From a checkpoint of a small transformer trained on Wikipedia.
Architecture: RMSNorm before each block, rotary positions, untied embeddings, capped logits.
MLP neurons of a small language model. Each row is named by its layer, matrix (up: input weights) and neuron, and shows model dimensions 272-463. Each number is 500 + 50 x the weight over its row's rms, rounded and kept within 0 to 999. Numbers have three digits each.
A block is one neuron, or neurons of one layer that tend to fire together. After each block is what it responds to, as a language model described it from the Wikipedia text at the highest values.

L5.up918:584513392473475462536560469559613465494606461482527528582444576469543468486511493455497505568528453544496511512418523470577454530445575548486496593454534451604444513519534469512528420525575590502455525548460543463466520504420519541555449466646528518479449473546530527506531531508465516437433487529556456480511532510523512490493456503440483480521473489574354503477493490508416497425452425528541433536504528457539461409456529527587487498481507540418572495477532505505513593429593548389500551538494492523533483581470512466371520482569615466460475524572485483499422539587536436470
L5.up2025:545553471456541500594516477553436437427562563410497532518469476485397486504505492371490461553467464488483455524468503493469468496469581500371579534472453464556423421508510470432457484496555433554434528514569444553446472476496560560472461528477516494519445508562563464559463535509469610487449419429529470544530493457556498490518477492531546471472473484586504390663448527463459515441414488505424443550482512514521618491484557511607531392483515486442616354606522554569534544501525512520478517464540476487514497516593475503454509501539538464524480471564542581475509535471514535467
L5.up2297:499489575501416489456536487476556465516500465507476509525401504457535446546548465428538513521446589468438456502525448470595484483437414404515512523376445481545536526505584493561492537554565423528463436469526571541544438453496463537464516538554561513552568493611504478472453544494526422580475579645470466464552521492515599594541547408550494584474646428456583466628558467437411518520481498527460563516533393489486512500510506527478464526551487561521526427556604563492507585463572448405468512475524587443550445450562475522507533441631470451462464533466532533498532474485501569443
L5.up2411:443516440428559550466465423436526511532547501431497488581501532406466557478506544533511521501385491454527469571435484531467480491464471532474480526499486471533432611424471487442568480480436577484433510512487553394460468582525521542486452539567558535446515520530487538479471537470483594470424461493521445576512504532468531518534490480555507492459507568539490551562501548509400553572521488511480398536536484470569546555559510446556481525551480494509537499607572551595504565502525397445494514394549545607481437456493430571543488542553547541557544436483493445536456575514488390461
Description: Empty wiki-table cells

L3.up1846:414361437540487440548529601571535542522557398549500405483451519439447512566475463465476563479472548513485478543467496503615466450509494551424553587466521525593489551456466567422467503476493506513476450541469427404536428586501517504512506482481543491421547500586530426476536481482493492550460473496502402520490488495501469518463357493532502467458525494561401535555548524606458442524587536463484509540513510510577478474422468472483535508538437584461467471559578621526468567510494440492453503468464511544508538559518454517473525468609456431476471456504510435608559407473564533451
L3.up2950:471487469512507481516511580459556570482577417441466468504496543502353577487559486442525536497437459448529535511510532482487437474543544444462533522509398477492423503422512531441523511491562459516505546464442498519499444449537550448515384535576534494501483444616566453427524460465420454520487496366447464544472576514528513621483475525476502455481522467595459537546541459513471463370549496507487520485485510435414549518572492533637555502536426565488517519477504518479486534567595438493440557503562433552483559515593492534395530514508500469529394503548493475550633519461467514482
Description: Link before filled value

L2.up630:497423553469535531418475578551464431520427479491534491634576460408459479550455506437412548508443504525497518542421499565577393409532487487525483576551434502481517475517524449494479563506424403485445435569440541457491498477408517584416440556536456423468529461575470448399399589521430553439442531465543499506533563508494469546568506468454506553579465489485528514531477539428372502468510451440516438569541415524472426504462552481499457568565528573485486532626654497505444569487626478503410586387518484531492543565505441590560463428552610487485526482546424444585514470532569491508
L2.up786:496516544451556442639566519537479499605569450515497400476497423416501475541513529396441595572494486480516558474442448447573477435534515554471455539536442502533553502495570484472508438479587498449571492673490450376509455491599525585543507515590541507532569473499469526574430512545489529579529574451519516537472567529631467543483445505486532525568401347528586524529468527456456488478514513478547462598516540448476445475508500501594425521547549498495470424551566469497551504432513465546534551451519463477473495499581473441501502533532500481515496548592478576437484476453558502520
L2.up854:509510489536581494541600472508466598582552518505529451452490396450511484555530483535481555469438538563393528607441536530484501452511466494503427497518578466551573495497504432427471462456516513493527523492431525478484467555533510560491393558497490512504517501543444501403531573456446497505457502446481530398521566552552463573395448506477493529582631453555470548565472536464489546477556516510632473498522502488491474439439380495529478442503500511421529469656488479462555598490579437478473544453580584543479452548495520548554543449556534553614515505637502491537511540496526525516
L2.up922:591480503509462462502535492552628508537537485490444442511536445511456555537528494435462504621461500514472503458498575482473474462462561647560491540497504575587442498567472449480465406502441533516485543696542432470577473624455483523522469495533431471450441447611456479507426514440529546459412508487431465489523549467574526576507485487543512510452469466585520444542495482520498430493504466558512467534463526464419531443474585435530514471556416498500569429517619478564397492494496393522508581508537481492571508523528489562493531532487433492535462484557539489530505547401564490535
L2.up1033:498507477454483515559503547579485536545467442465495530561495478457449492544566439440400379509512560446466569580406480462518433440429532533559476525602475497545491526505558402569502468513554456459454476437558485488525495427515508531521409540446470457498461575492544518442444542497475532507497473512548489457577465529558478536480581461498439569545620551532447519499518589471456455457550525614620387471484532526534481449430546531576526504563514469469510491559546474556410508458525420577499445398463523490558492564477512559538551444640536518565452537508490500563527498506560447471
L2.up1092:552495571479494428526514502485575442580584459556450515447551535472510497557521491495484602467473483523443493449450566482505399418543539415487539474514520536568522509511473580496495384554502478491541391640474528374511391493507507532492510465609513405469612517549414529573455500577502487524501468519471481473523518501505470595544514458494538467540489414451488491510455572532392529538550415562551399600436481471455459477524489509616622591623510586565483497568542516483529508452553518430512548517483462474387476541589423476432582529551528491556459437562429539507412533543545542502
L2.up1399:477495447527422489528472482518487472562528485498460504540503432413542489491488514550473579594452584520459553490444508497547404523474451553456504571576474501449479450481558476537522557480478471404485516523400550478505468449393497570466426457555454316475540500559427430403463598441443501427521444546653479517584466552514516543438541474514530527549482465542507517533543521445497521484500508448543539568501524537509483548568493516524426582447486471513467493538447497513465444411522510455518492462475519500482403530462511531561485491527538411539548508494481460583517405428535504519
L2.up2508:532536493509489475507497535543471470442529508540531524524513495529497544557522520551431541484515473519418531543531589531491412510415506496525440519559462524407448468559499607530447462406470486545406417539464505445527391500499487515420436602420560424543462471623490510501580457500555568465488445431490527486529531568548480545522571511541556455453416417479550393480550514425408502492616507518498472552474534474490576517497432493584441524405527404392561525437477425596453507456496450553549587530563447436421466573573482492552454529464442542488498564530502560454434382528549416553
Description: Table header cells

L2.up319:518509511457570469460494551559518514561531529456561479457524475478479519531545515483447501543464551494484508475519434463462464460534499446566428462604488520561471502388505562460520529571396506561497498501520504440482483475472500502533413544483576457502386486476537399481499501519428474521506490518522529385548469565524566436439537490547520538457417484499515564520435578521518564526529526476566476518493470434467500541435482479467603427420505561492571502462524537451603542504546534484410543450578570614463467561545527486409470452547486477517365503549482458600496604463546448527
L2.up801:492528522545541471514531529551561569559546432543512470534463520433469593550553431502464468430378553475504497437519474430493478348537448486535484533483442575477546480544469485502526614591436488491451443527457460525568497595462565491470480471516559456492484483536472469419530515460579531484396492541601466517578487471478534476610514409520423536448476461551413514559477442521430467446626485594573484467501483476493494457483520509595522630506500643449526474555538460558433585525515397478553548480494505467510444450484522586450590625478511464584468424460507489578512581496510499477
L2.up907:495476488517535503435479533466481439490526500505492484498517481521494472498569456477507529471478586484554523555433544435494487416573426466447485539488465560586411497469427513443555443537459512474500558562517488441451463453442512536442478495506405453491461539469531526465523481444446391510466541522534588490570476549497485452450535396518378573495502503576477493532531563532443556520619473593498416538473485510431479521463395476522584436522461465478527504465487540508541550530578553530509503483462485539500448538467514589492541410449486404405457526464406439432558510490525599453
L2.up952:467467398503441536506465507541502459495496455596534494513447522506447499534536447540459480480578583484504576559372690522483461437508429394566607489444472468482487533518539647476450541466538490555497561464487474432467505571522447564449486507489534476501441570541528494560496479493488582550459475597541444613531398550533522517468542485530412568484493527487475501518552465515403466537533518484546507584515512415439405550477516500578484499546470510502563595439510488409385534490531464548484504499553472502482459573446523550491570484523473439502526469514485532505492530498544428450
L2.up970:462575479429479439523451523511516538491479492509528493461495493501469505569532528551489491473417575494435602592380533519431460445460403531434446571501535581594479507493535482540548481508439558563495500596540619480519470414307443524467525551547538473494555530577536447577526519448577497502460544531558503478516512548530512503536544456589488543410501461502517524551554502559456544520515461547503450525529498477466511469503469541497518542435544446593629393512553505479567590506483485425549580534620547474455417502520543513514467467480472415595516539501515553576542599478540481515
L2.up2286:590492526452431493453422568495574597504615533470492355468498489487482484558560446481490507550475477502500492455443488452484446490591574560560475588611457467566554496561472507548512486509530543489469513573517452470504488494487574511455527542484497500461455401612444474521480512553483503446391503472510519601517497475522473560483506391474500459436500500484577507556508476468447514540543609492644535561519466570511574569506526451527441526538533477530438387517492528502571585457502385399531539482480468589553522473505441460418515522531425492423419523509538558505450569481486546517
L2.up2532:564525503449544532574475403535524518545533566523496455446581518481553475496510465482407471512516520498516469581408545507449556436545421532529525500425511542557463517489551540479419538567555466515420471411539471503394463492554483425485506514507521379446490627529451505544515428480565531505496529470481455466587473589494471543516558395488490450330451517457527482498573456534403504481510480541462408524456485468492562438516529498580553460528481559542499430493565573535548557541556526519358541487552535489452549486422399494421565452613440487504511451530428538568480540458537503468
L2.up2934:496529498465549467493430524502624571621549542384437475561534548392507540550548521575482553480475484550463426461509503491465493423503525513470417502506531495467515467453481496432469528531466480498447519437491523422484427543463511574530457588486508503423526527491556548513507526463590596506470435522417511531564560570555560492496519464556533462417485524539544511500413554496447557540521477532597397576473564427559568543511509481492568456400528465450484446453554542471431542598402455514529505536597473586515455543516553576521425482548544430486471434422470561531456506529551512550
Description: Label-introducing head nouns

L2.up363:455536426510401508541482486542534481526584395561425553456504513493454470599557482442468464524597489558446466539545474450538471473439534485450497491507597413503421518429554586446465573484515472492456413591519488480501500518498429478484426442498535479563478473534508530472590483442574478482393419434489440453450559502535479460593514493485423526496528453596480550532549480517435556508468582489487452505477455525448457498527472499567521552514455546449521500525503481475509478503502401467348564432521464501492528435542522516441595585551443504462543400566492529626489498489516449562
L2.up422:462544562469539512520516512417547511521498526531471518592473460490493518521497483567437471457420535431574508581518531446508505475498510468482479544514525544441503577489516529531513410539536511514558466570451505530548496499548475543419484513537452428418537515491530603480462488507523537457503499534512459445472396492524491579454496505545324512489592520582464484515502469577476474541509573624499404445530514522405488379621463506512466532497473523484491517429502546459481565513510528469406477523466513509575509534470433508522562445549468411505535472547473441515476552554524498463
L2.up1138:490504588552503420434489505501503533551518386485498556515501477504440579598616477503534519448454488571519558497536550400452495443490435483506509511489425569501449509420493512490469477509507569523505578604519451478531399506394464417474504525479568519483444444563590588424522462519553514499464473594540481516505601527498418509698433462494487514490484556568434490587520472481517513587554516520469394498494522459517502504569542434462402511494442502442566487473628503477438531556526456469557569464546517454497558527523511482465547509550471468538505509530397508430559489459562470503
L2.up2326:544519526479438440433455486475444516486435538462444513527489542537468520548590520602583437534499552473569473509458573452417424480456514491537528473427466559506419587500475477506505393524430436512554501563523461433500457481458507439439497420509506414468494512552545469358547534465553433497472589539484502483491477492567499510558448539566431530465508360567402456593563466535487528578590433593526524516455430520470526563478549483548527504526416556533665399433505487450526531485520423323503533470581515559432475525509442482491512462563474498509439546526517486450497457492515568478
L2.up2376:468525533427469470525454547438561539515572505443561572494565409512451574542474473480435483475534500544452497490575588504558447504494540474543481440621447491466466504446524576445533544548505488459560543524535448442560404468499531495529490576614541470469544451585475470470525439510503445410401460500480427480471451463486394515439479473441489481461515477553502590555472468548476496454610401533447436554464482504474540435534505523481489560604381526417520495460495586483507430456590589401525536459605528499495496505517388445468504539578508405608508456477404493517426496515479499556
L2.up2438:492522542508488494554516500595430538475520503566403496453342468446473491546548488459449530485519526513501482516451510507482511467472414570439430487506477421445540479529591464445465549505521475525553497486570559434449497526544444492439482493644560431520513527579516438462562461472509521493465463523503471511489436515566462498580434503525455408558438517560444486587461493618472557510534446489439489535554462455603521551425519464472433548565432467511487514529495511480442502485418477457504579486544456583545462413630539508475489514583412512466490450479521619488465472510460494503
L2.up2843:561530556545484461495576452570533437499604480509526437489514566554497525665592375421351528615491649452546499449546475485523492488480581543503438476555494499593469516446466460452426485542568499498586493562497419450539409515516531505511469501564493434531538517514449544519575485453467450473470545413472489500484529551430502363503572502459516442463456445490471450527595475564445484559601540524463431538514387425517537425499430407543580452556460446460524542477484613495483487476500504468486554515578496481482462534505439487453635401580408413544519595554404459543479530427507486386
L2.up3071:630435443494556484471546531538475460624452490547423447448586548531463464611625395460422457579572514488515402575489487465542449480482497511417399518561494543601468520464466592488463465501496553551510456628535515447487430513499482460437482526532551435519543487524509474470560543566411432534440564542479472444579538498487508475480471524537568504384470431404489470554499447510495510498536483503538502606482439415544460534448500509514495533527438517388476401481481529471569498638510500418399535437498516502470538460586450473392617493523483437430413564506448437456577502546567498512
Description: Slot before a value

L3.up355:573461391493462499482534538476601416539546510471480501527546529506465476551511478417419471574430513509487454540343514526555458464493524541425483525432485508620472474566480479538492496461538480546389509525539510497537495461457500541426455534521438419469494506508486538536495534490490549486446550545537488592599549457518494548484489397487476529567530534530521482498478551535439570443483500536571531574452440501610478462482542345536488532464424554490496476556561603529469561516604503495445506451451431536589428548472539565456541423632575448486573534443493470536511489481452420509
L3.up576:506467496436470450438450499492554527547482504531457497553534599403529467501527528383478465583505521473473534641380500511603378422464513549527495495491569560617568494498571469430526468549463563536459505604529489361413485473441464473484487531482463509411467500485515467534528482523545511508348526440642396546524488460559423480495537466496446555578490529454510478519575447517486521546453524484558450644499369455543463431538474475489514562517497566475487512493614514512562505521519471450500509356537520475447465525472466504543577463514429340562494516468426551572452549513490465579
Description: Table header cells

L5.up709:478466466425455530574524473553549508507562498501540480393517432479359556579502579488467480472493614452533523486485529462405474486449451566415626589425492489512525466500525536483475543568470494468486569530561488502509514473448519411398558473573471541515479513556560454539551488456452494473472481480584456509533477530524550558521540527488459555518514479541436528513435409512449498504541462559543509431535478546516506512507532557661493326451529538542550473531521573474472555464541447516474510500522418479408441502517535526453489515475520511465523523548494441434452489533493423576
L5.up1651:509528393526417540492521501498552452445462476582529537535497550482443516517500492499459475473508627467521515563529563546513506465493454550537519584486519435486470629557505502553476498400547521526506550511465488544478505621443487535528454498541511487563431571513543497600538455490538561570504447611603505563548430561545536470470484493454475515538528510565495474550480418533458488619598581574516404561492493486527484487533516539555428461467474564499493557496461495410491489454494512569456548517583434506501452589445482590430484486495530426425436488510421508470573557457623427511
L5.up2045:468545458564477590459501502564553569548450629663534540482475545512494474496539427501500516501487564471521473540513537471456494488516393515469508479563494516536412566551532504516434482466569448527514602544547544552539542462378457484509546565567496505474432541460562581452488437556553549457511505508531526512515604506433480415513450486522467458541477540505526550496586487533482496563468455547530523576499527533526467485501502549479500380473510418444566503536397502400545537425540520430415454478615451579452531566520456488486551522603534433442479487578473571437508459513581441525
L5.up2704:462587465530425535544546458531485543418455626555514563509484579497537522597539554533461462511445562549577511591412633585528482462470458468473476480547574468525453532511505538619474542502450409532508499502571515523568483533477477459508488516564522535555490561512493476523488466510514447459507471560498509585521618516512446490484652533488508501485517572518565519530492433492459484509551437526477452487536508566532608464490501462494522375481560468559503543488470434466515487457494445476495510530636428519553494483572425580474477525546497484391525576595428625501467481478540455545
Description: Back-reference topic nouns

L3.up2583:586467517457477436589405496490516458548637555489495462485465524537430554593502400465492533494528471507455552462379518445493467465555421473459451512523452478512517529552503619541541372565504641524557406475504440532386529481547426516488490569540543457435571456566478513482525492575487625411497494455582485533507461437479382564427443472454548577442542442520486478527578432502491479441530505487527491456481485450545431519504565546486425515525525472475542494499533536558486615518484519429441481476473544460507440457626450552522532482504486391584381543609443559499500453475614520481
L3.up2684:452460466468478420519522553504499455517648426577607461521490463379367516517458483471485339425537446434410478477461578498577439487459490481478430503539434482543489541474530561612422499450541520506542493486590470489487499535517481462521457441600525479439507460510511521461528427414587547445533491553492455537490585533467467592474563449531516539522568530480508581554568460494486442468504503409615531495518459455508483495522488505564439559490548491532531419648573494539499456467531510550487542481504516485515428509537524590506519540520468452635364524577428558492512509517599507487
Description: Action verbs in narratives

L3.up180:444488491466503468545552569501434530410518557540533511408473531461488517487591577589439583525532559547396480575413588523488444476580394519475514499422535470588510452617393558508477508422481542508466515550496611518535448445364502520421531478472444524504562503466468548464499464424501498564437590481452492514605518597498505553499510486574460528538490457495473558508479517505375539492532480410541596521475465430508547514446520466625503523429526536428542419531450502562425466587466488412435504510590479560488490503543489562504608469497557485496472459440530496495401477518446547494
L3.up1409:481457427423439408572512487615479518419523558503539479576511445536432438536607530554464502474478595531512562527486536535400415439497403427521518512477477525601488463477446478595551440522508424553444504492552521455493467510385468524485540449507536500503514584532444563592450504495484502492513585527514470470563475578470503532459622455569462542576560476514547510543578463541513431577541484493523415467600492469488580510362508539542555402495479548509572477456506449474468569509455526523462525438553488520386412489507463498516477462505565362491453407559489475528535548533524541437
Description: Head noun after "the"

L2.up884:456522433499447538440575494462446478557532416605470486493445473507466452486529466492474544528528447502498575459389606459565491509571477492488436537511552573510518553518519539465464363519573545547571419497500516517594398508552472492473462593600493481422558489487463448493536555515462511502546500492474421511560549471457475460541510489514540655536541390545506391528544474477438466471505505463582527530508437518528439503514409539554427420498588462555451422575533433511438476493539511523516487471457522495476448599526468479473571539484508543423470562487432448582523494479619505552
L2.up981:500448514477579427450418386512398479527568450604468452585460468465501539547557464343397392506520466457491446433513417476411475467572556508489467498489445522539522547474597524422512458449482532511533470468469507531470483561575494454452483523537528441465503529512477468525467508526515506454506477454514575496538448522412534475505568456536523440510430384505496432501508488450383499486514598589550476431470521439484513558428500476543476445441487497395488440526539517538516513454507430508500490519428480493468423540622511528446665569567541556464465514507421493408454437448548487577
L2.up1102:533497562504486569518518428459505459516501555584628495560477478493581472465481524424465353522449480496440394454544584499521524456479589495455443585502490492511554536560448434477514523512466607412520454424530533549468436557457483400485382451513450395448493482459459526476559514409520529497492542588543486420558465515449458494473522525484514549493513451540530464565570529492473480427521472446480530476498437482577426605508554500467504491514471501408570500584448396497434586516507526575540494502468552401477514561450478472509495502570461513504390529490505456421530640435530628503
L2.up1255:603510429491436514453439474560565516450491466533457489473497588478505548583576413487466474617494649458481529448539589560523468475456537467504596489581509512428459577439552491537555495562518423463519464496492501520440495430494516458526513446656483505513506598513333511536541531469479520553521562471512430486570391538497502575573445489438431568481523454525528440510463506511501495490551526557481488596531428533552482432503421501569491463428496429409552361527556534480564525459508538504496539518484533559432470502484480512377485498533472472478403488590542500565548549517603570443
L2.up1381:461526533508503532537490445470470477507561488471451434497364381507449445617528326587454551521516555513514498447474557468509455488519503522385478480564510411469453531509549455415528427527415469442563461448503475464495500524608613476507471567567517422500500557549521474410510514486507552471472486497502518465510500456486479488477556466522395575518467468518470462528517500512435519470485578488562552397436372536524486541442529500524430500520408486444501478573524498552478463475484476450455492535444505424465453489518445449492557588611574453495537512563509429522543480502488475524
L2.up2842:530481521382466520429517491501519437559500483514466431602548468480447540559537484482495501498484469482454515481397622457403478460558386499409503516479541533548539502428524500414514450513530553576591456493500492501528426505393406468405563502533469526489533546461451458485541511469519493452432487446562535494524541483556431519544409543576547662503487466499447484577581435456474506567464583437498512456543486508578483503480507519503519486459480465494477437512622525502425462462451459433532462504514501568480501563546520483514568510591452380429479481522459536513520490477496473517
L2.up2961:458479511465543557501494487506523464569526404547554487475499375427371575585491452571480447552466530443540467506525515520539483421534497541446449509565535536520528538409524491564513561516557571545506481543530465458487519578429491477470391476481492454462520461529537540445499451561544568480526597420441542489565447443540420543473398426481547562465578560508467530584515559457455495427537619501499596427565471456501448423465522419540503467430449521454557451534549550513484527459581471553547484482526462538421495510565456550488485487603572487470426468613461473479513560452591528429
L2.up2975:430416452438475505478487489524523540576515547582492503526525510447452579583493430510464405503498495451507563420515559591574470445586490585508481476473516486515468520487488498479520503465458554426527511471511480455520515598500469537573531416540450493448501564543506405482478569528530506523535433473511501557466434439559475595470516463504492549521491502439532512508450531448517406552557464495526547527511428484593519515451532440555563410469463512471533549541433521514484578485482440535546490472465494503434392461550528536460530493542576408476427532475525511475512540405522543549
Description: Relational verbs and misfortune nouns

L5.up623:528487464567491517511499482568595538545453477546485452525523532533463583502577450505486404486459514405496487518526601498506432483450500551544496440550550422486467609405511498465471413515510472516488526536580441452509451536519588515508372502536509461483492568498546447548456470472518629621480474419488524595491437464551483500517548516576439441430530488419565489530566571589531575507500514462540374499467433532521550523494605529499415546539442597584586476486459574447465477553491478516486587519534538528545489447514438445475452450523538460539443429486403466534518459527629493533
L5.up827:543475519430535524576469541505482501563423436473491547485507509450461544516433479449477489505525509435538494547498474505487476520484550440483490467515483494446468525441558563476566576528591549497549504544610484424424380484507450438514484472587471505398443555497508461560468475532591567512525455427546504465631559440483520535474447498522401494478475454435457471603549533504493492476453520467541483519570519443540464559553516560543497581581515562512482522540484545466500589539523496451550649458483550557429389481538428569591502559564440422458536506465443430458492547493594570491
L5.up1069:495496406423589573478447455507563479539510596596568536570460517441464501546568440459483493517543549561591530604532465508530432480518563452460460467567384512506532514424545498546488588433563494496442466489488508491466463500418536482542469437544480512481581547486478466473540432589494510491479515403557524583582547677573485414532487499493442507562499530454451513514525505484454568551438517448524488525487539519506486562487519515548527474494504549469556498547489496434461472538514512520468568614554578559580487454601506545519458592538557394454469459494421425529558431519519474466
L5.up2836:532518535534523508564513478481596514583585621542406424492543676512433543548497519477448470482436534417533462627540457459552454500475544416487493424487504494471494566350486530447581492569465519512512527529480505386455453566487560492599384410492538517501483512493510522495527530536588517531457508483456540423455519479502503473569552439543402487451493525524533450516521572495504533520499537485558499548512405450476490485495430561531455474473539609442507465520458521371402603522523496539512583459581514475497495556597511489451510575513588484477384450436491533561524511515497396584
Description: Field-label value separators

L5.up452:459485553550537502546536533514508549502534562516491526555483526487489590551513499476487454509503426552527451521467579506672410512523429477468532534507440535502477586525475539566506384556452413523517513583505520522587502582530467528512479464457526405534581448509558430494498446614644568493488389484472486543513473472547437505537490482551527626516594477523498449552645484530489498476501571445585455501515409517615491497475463477466462449520450530520458561613599518577512452529564492562466560448585559535443540522621454578532514506586482442473416564543420449531493537491551516494
L5.up1812:505554517542511564486535493424451525568486524596483560489410531524436504543495450541515455498548487581468468458431521518501496466490446466512518498530510518515477575529535533520469380564611516540549392453480612511533492513620459482498470540553515466470505461583511472513505498550519551447493463445554416526550554481530461467517540523485542567515525383451512445544561461456468490514536564513576537513486512528451465516504492551509516416572530486552478338568510447486472556554546542504518487472552374471489455562537477424524538497541487476433445605533462467551514505481594608477
L5.up2259:424410499484496589453491476515458589525571371566475460536429504458482435523456460493495423424564534540496508450487476470553455450493455474491495550487532496507468525430551497572433440493501555600512536504421531451497497566564445497498457502537537482472586525531478534504497424481633579504441528470459523515452536515508438543468613484587483578575556521463449432548558464453462532480484545584500473453389468399598483522424415531526493472518400516474540480506584518529445451540423525470469495520496481505506528558464563401506502480514527423505378535668443539548434631519609487478
L5.up2695:483504503563461516487515467448561465500527550529544488501475550480519478543532448583404457504507519437478419489559537422540477471509492377528539497572517561466453578466474606469383383574534436460573492447492454521478427528583550497455542471528569336458550466553500527460479508467478546478510537567529432463536452457499471511485511427538535529543582482516486423583448482463462446523495521448571598556546395529509500523543438502513498598481558514455439434501427486556477531507562529489544481477505496502476504455524459499529500471526551508532480500484541490508534532469499566501
Description: Violence, harm and attack context